config = dict(
    d_model=256,
    n_kv_head=2,
    vocab_size=8192,
    norm='rmsnorm',
    rope_base=10000.0,
    rope_fraction=1.0,
    tie_embeddings=False,
    lr=0.0127,
    weight_decay=0.0,
    grad_clip=0.5,
    warmup_steps=200,
    dataset='wikipedia_en',
)
MLP neurons of a small language model. Each row is named by its layer, matrix (gate and up: input weights) and neuron, and shows model dimensions 176-239. Each number is 50 + 12 x the weight over its row's rms, rounded and kept within 0 to 99. A neuron's up and down rows have the sign that makes its largest values positive.
After each neuron's rows, "fires in" lists the words (lower case) most often at its 100 highest values on Wikipedia text that the model never trained on.

L2.gate337:55 06 64 73 57 36 54 49 43 46 45 44 46 58 39 48 52 68 59 49 55 65 56 27 39 43 57 45 49 33 54 70 64 44 18 38 43 42 55 43 43 41 65 69 59 52 54 46 39 63 54 48 50 41 39 47 41 64 35 50 28 55 49 51
L2.up337:43 53 70 54 60 42 46 66 54 45 55 52 33 45 42 33 40 66 47 45 19 35 57 53 60 39 36 85 46 53 67 41 37 47 37 46 66 35 53 47 31 59 37 55 53 45 41 38 45 79 44 43 46 41 55 50 62 47 46 51 47 60 59 64
fires in: "by", "as", "with", "of", "from"

L3.gate76:54 51 54 47 48 52 47 37 63 35 47 58 42 29 42 41 41 41 27 57 57 65 37 53 52 74 37 52 35 60 38 38 34 71 44 62 63 44 59 70 51 59 54 62 36 44 64 53 46 49 59 37 53 62 71 39 45 50 44 50 33 47 53 43
L3.up76:23 31 48 62 39 58 47 29 50 48 56 51 50 34 65 47 70 39 52 59 57 51 56 54 54 38 42 54 41 26 44 54 22 51 57 67 63 47 37 47 66 48 48 53 26 53 65 50 55 42 44 42 46 55 61 58 33 64 49 38 41 41 33 30
fires in: "have", "has", "was", "had", "is"

L5.gate210:39 44 55 54 52 55 51 66 53 40 49 53 65 76 40 51 60 57 81 67 43 69 50 46 47 50 44 46 46 45 65 75 53 45 30 63 40 62 36 46 39 18 53 78 40 47 52 49 79 67 54 49 60 44 44 39 39 84 67 32 50 69 49 52
L5.up210:50 38 34 52 66 41 54 44 56 51 57 54 46 54 63 30 51 51 51 24 58 46 56 59 33 40 50 40 37 45 46 70 27 64 48 57 32 53 45 32 61 22 52 54 43 41 64 58 54 48 39 63 53 41 58 37 53 26 64 31 46 60 65 48
fires in: "of", "many", "other", "all", "two", "few"

L2.gate156:76 68 39 61 59 32 50 31 51 43 45 48 53 46 61 38 40 71 40 86 51 58 52 38 82 48 32 51 43 70 53 56 68 44 35 59 63 48 50 35 47 45 51 49 57 58 73 53 30 43 61 45 46 50 51 54 35 47 45 66 66 55 61 45
L2.up156:51 68 42 41 43 71 42 31 54 59 67 47 66 38 48 56 64 63 50 52 51 46 32 33 62 67 42 57 71 57 49 73 61 66 60 43 47 66 56 46 66 36 43 51 42 63 50 49 48 50 56 42 32 71 36 53 61 51 56 60 72 73 46 54
fires in: "of", "are", "outer"

L3.gate462:53 67 52 56 48 47 69 39 60 41 29 56 50 53 40 46 46 83 44 64 42 43 54 34 54 48 32 64 42 71 49 47 60 42 61 61 45 72 41 46 47 58 26 61 68 61 53 53 40 39 43 47 58 63 56 36 39 54 50 48 33 40 68 54
L3.up462:52 52 59 50 36 48 47 35 38 63 54 47 69 54 33 69 39 56 42 62 67 39 36 33 70 42 63 29 43 83 44 57 53 34 33 44 55 60 61 69 46 54 32 38 53 66 50 41 68 41 38 60 38 42 56 54 53 56 25 63 49 48 47 57
fires in: "of", "years", "months", "few"

L2.gate0:55 48 71 49 52 51 59 47 60 46 77 48 38 41 50 37 73 42 76 70 37 53 39 62 52 53 32 35 49 62 40 58 52 58 45 42 73 55 59 59 77 45 68 60 27 33 59 57 45 53 45 57 55 57 55 50 54 63 44 26 32 46 45 40
L2.up0:60 38 48 46 35 42 42 40 40 45 56 27 56 32 53 49 54 64 41 59 44 62 38 55 59 49 67 50 57 47 40 70 68 62 57 56 37 65 48 46 42 66 40 71 52 35 46 20 43 61 39 66 47 39 47 49 56 59 67 61 67 69 43 53
fires in: "of", "from", "in", "canal", "seed"

L3.gate4:41 53 54 34 32 40 50 32 48 42 57 81 64 33 59 48 34 62 37 42 46 43 72 51 43 63 39 55 55 44 60 47 34 44 65 60 57 56 43 45 65 62 72 59 50 53 66 40 51 45 36 63 67 39 45 37 60 60 22 49 36 19 74 52
L3.up4:48 46 65 68 38 46 38 43 50 49 67 52 48 26 64 61 69 70 55 44 42 37 55 21 48 60 56 64 36 52 56 35 56 48 48 43 43 69 52 31 41 66 60 55 57 46 37 58 42 58 61 76 40 42 51 31 55 59 58 49 62 44 58 78
fires in: "of", "for", "armed", "with"

L3.gate222:57 61 41 36 35 49 44 58 45 45 59 68 62 49 50 33 33 41 43 50 38 66 39 36 57 49 53 64 61 61 26 36 46 53 54 64 38 35 71 41 46 58 51 57 46 60 36 83 41 55 63 55 64 61 44 46 47 38 48 55 36 34 66 34
L3.up222:30 39 41 50 49 61 46 58 37 43 49 73 61 60 53 37 66 60 45 52 39 47 56 47 48 46 57 45 45 59 43 54 46 39 63 59 37 49 31 38 41 54 44 42 47 61 43 44 42 36 60 27 69 41 75 24 36 34 45 67 52 33 29 63
fires in: "can", "is", "are", "canal", "have", "be"

L5.gate228:55 50 35 26 87 63 65 43 66 64 47 46 59 28 68 50 60 42 40 34 63 40 50 43 54 43 72 42 29 58 43 43 59 32 80 46 51 42 44 31 47 52 55 77 39 58 58 44 46 38 38 53 62 59 57 44 43 32 54 55 44 47 47 54
L5.up228:24 42 36 50 55 43 39 58 29 42 71 75 58 51 48 59 49 54 41 50 44 55 62 52 46 46 62 46 48 31 48 58 71 50 70 48 56 64 53 80 60 39 53 59 57 49 65 56 39 17 42 44 48 59 45 37 43 44 54 38 51 56 66 48
fires in: "to", "tons", "and"

L2.gate180:52 41 32 62 51 45 48 36 27 55 52 50 55 27 62 37 49 54 59 59 50 38 52 63 43 54 39 39 42 45 40 48 66 52 41 32 59 56 23 27 50 38 22 42 58 48 48 60 50 51 46 63 62 52 56 51 45 61 51 67 10 59 31 54
L2.up180:36 44 41 58 54 62 47 67 68 47 34 55 40 43 25 19 44 48 32 30 43 58 79 63 44 61 44 33 53 41 65 35 59 44 53 53 44 46 38 37 27 42 51 60 54 49 48 56 45 46 42 53 34 49 63 26 38 62 52 43 37 23 46 55
fires in: "and", "of"

L5.gate175:52 51 49 48 41 30 26 50 33 46 39 58 40 40 54 42 51 58 52 36 57 50 80 58 50 64 65 58 56 79 54 45 38 60 60 26 47 49 44 39 53 59 60 58 39 63 46 54 59 61 45 54 69 42 57 44 63 52 33 52 64 30 49 40
L5.up175:54 39 75 46 57 45 47 38 57 53 16 38 36 37 61 49 59 48 27 55 71 55 27 30 65 47 68 64 47 38 59 69 43 52 54 48 51 61 71 41 67 56 79 80 36 54 39 56 31 51 84 68 52 38 56 61 46 61 51 57 46 36 51 39
fires in: "september", "july", "december", "august", "march"

L5.gate399:32 40 13 59 49 61 47 58 50 46 58 41 67 32 59 63 39 56 53 50 32 43 46 71 48 48 58 28 56 39 33 44 72 48 58 43 41 45 72 36 77 36 42 39 53 62 65 44 38 34 64 45 60 58 53 54 57 50 59 60 39 71 61 38
L5.up399:33 39 31 61 51 66 76 51 38 69 33 42 49 73 56 52 38 57 47 56 48 43 41 49 25 32 51 49 53 45 44 35 66 44 56 64 60 43 45 33 43 30 33 73 60 38 73 38 53 31 30 53 40 45 59 65 56 55 40 65 61 53 50 32
fires in: "as", "member", "of", "was", "president", "head"

L2.gate3:59 53 31 33 24 48 60 42 37 73 57 55 34 38 56 49 60 43 53 73 30 57 60 54 55 55 58 46 62 36 54 58 68 44 41 61 40 55 36 57 36 59 71 68 62 71 42 41 40 55 50 69 31 58 52 52 30 52 64 53 71 50 52 48
L2.up3:46 63 31 51 46 45 56 63 46 37 45 47 26 48 45 45 43 63 50 34 43 28 48 45 45 59 44 30 56 74 48 87 55 22 54 53 48 43 62 49 53 41 39 57 34 51 63 63 23 40 42 41 12 39 57 46 57 55 67 47 46 58 70 43
fires in: "of", "hearing"

L2.gate459:72 43 52 44 53 36 65 53 49 75 50 57 48 35 42 30 40 77 49 50 59 50 44 18 63 53 49 67 57 32 50 55 44 40 46 46 64 52 49 55 55 34 55 56 55 62 50 40 51 63 38 58 48 52 56 44 60 43 64 44 33 51 46 73
L2.up459:25 63 46 64 47 59 46 36 38 68 59 64 48 59 35 38 56 33 55 59 53 58 47 41 63 49 38 56 49 39 49 63 62 61 51 27 54 34 48 43 52 36 45 46 59 63 55 65 45 35 58 52 43 62 40 30 55 52 78 75 54 51 67 48
fires in: "and"

L5.gate120:37 45 48 35 52 55 59 48 44 51 46 62 58 47 54 58 58 51 63 46 56 60 57 67 83 50 53 67 52 48 51 40 55 38 49 63 56 60 62 19 62 41 60 45 23 54 62 53 56 44 50 25 62 56 35 66 39 37 51 56 50 49 49 45
L5.up120:45 32 64 53 53 33 65 53 43 54 52 54 55 37 40 35 58 48 60 71 62 32 63 55 46 43 50 67 49 31 54 56 63 46 26 49 76 35 39 43 53 42 35 50 55 48 23 23 35 52 49 55 44 42 42 34 29 42 60 55 47 59 38 30
fires in: "on", "in", "released"

L2.gate113:48 39 64 45 58 39 65 54 41 67 49 42 34 54 27 37 47 55 65 53 41 73 53 69 57 48 60 25 47 46 29 57 60 34 52 49 42 54 42 61 34 41 41 52 34 65 54 58 52 36 52 64 70 58 65 44 43 40 29 66 29 50 34 56
L2.up113:68 51 55 48 83 47 38 32 47 39 54 53 59 50 64 48 71 55 54 62 47 55 44 43 63 41 55 45 41 63 44 66 43 48 36 56 71 55 63 50 56 81 42 54 46 44 67 39 47 49 58 56 37 64 31 48 50 52 35 49 28 33 57 55
fires in: "of"

L3.gate25:49 67 59 46 45 52 62 51 41 68 64 58 52 25 37 23 38 40 25 55 29 42 41 34 32 50 50 66 74 37 49 48 38 39 56 38 64 54 54 70 68 67 64 60 52 57 49 63 67 69 53 53 31 52 39 36 48 72 41 50 61 21 35 43
L3.up25:80 29 57 43 49 49 48 47 60 52 64 54 55 33 58 44 45 45 63 26 72 56 50 32 57 54 56 56 57 51 49 54 50 72 60 49 70 34 57 78 61 57 66 61 46 34 75 46 44 49 46 33 36 64 61 40 51 52 49 49 62 36 43 42
fires in: "of"

L3.gate248:59 36 37 71 49 29 40 35 54 53 58 75 60 27 35 52 46 63 59 44 78 57 73 48 35 29 74 63 50 58 41 74 81 46 39 34 29 61 45 51 29 34 46 34 57 42 53 70 39 56 43 50 69 39 40 51 34 35 43 57 57 63 47 44
L3.up248:62 38 50 55 36 37 52 41 34 44 71 66 59 36 62 57 41 55 53 51 51 40 63 79 30 44 62 40 41 49 46 62 65 56 34 43 57 55 60 75 55 38 62 41 60 66 49 61 48 75 60 49 63 29 46 40 41 26 39 64 37 30 72 46
fires in: "as", "including", "were", "was", "is", "are"

L3.gate374:68 51 50 54 60 44 54 67 46 52 44 46 60 58 56 51 30 69 34 52 47 41 66 30 44 49 51 49 61 32 43 51 39 42 34 59 43 40 42 56 72 43 65 42 37 37 56 37 71 53 55 51 48 72 35 63 47 57 71 60 26 41 43 60
L3.up374:52 28 58 53 51 62 59 46 33 53 42 43 45 47 60 44 60 25 54 40 45 39 37 49 72 60 63 38 48 48 61 42 42 26 58 57 33 59 44 43 24 30 44 58 74 53 53 65 55 62 48 53 49 56 63 44 49 41 49 58 70 66 51 52
fires in: "and"

L3.gate271:53 64 52 48 71 42 61 42 55 52 39 50 38 52 29 66 55 50 38 51 49 44 41 49 44 29 53 74 45 52 28 51 48 56 34 67 39 56 65 43 58 39 41 57 55 45 52 56 58 36 32 49 43 60 37 30 43 54 45 47 26 43 24 61
L3.up271:57 57 40 52 50 73 42 56 28 51 52 42 66 46 31 65 60 52 32 46 33 79 31 46 46 51 63 67 56 34 37 68 64 35 35 61 39 52 57 28 58 49 19 43 42 63 47 27 42 73 57 51 37 69 27 46 27 64 56 59 28 50 48 40
fires in: "of", "thirty", "such", "fifth"

L5.gate50:41 49 44 64 43 49 66 32 30 61 69 92 48 26 34 46 70 49 43 51 45 44 18 34 32 63 57 46 47 33 66 55 56 50 62 48 47 56 68 41 52 41 45 63 63 57 43 69 59 54 47 61 47 63 41 51 59 48 68 23 48 37 62 56
L5.up50:70 39 74 31 35 56 67 52 80 42 51 35 39 70 44 56 54 70 35 35 57 58 69 56 30 34 48 38 41 46 51 54 37 59 43 57 58 60 28 40 38 48 77 50 62 47 45 27 26 39 30 30 58 58 67 35 44 63 51 58 44 55 46 21
fires in: "the", "thermo", "theory"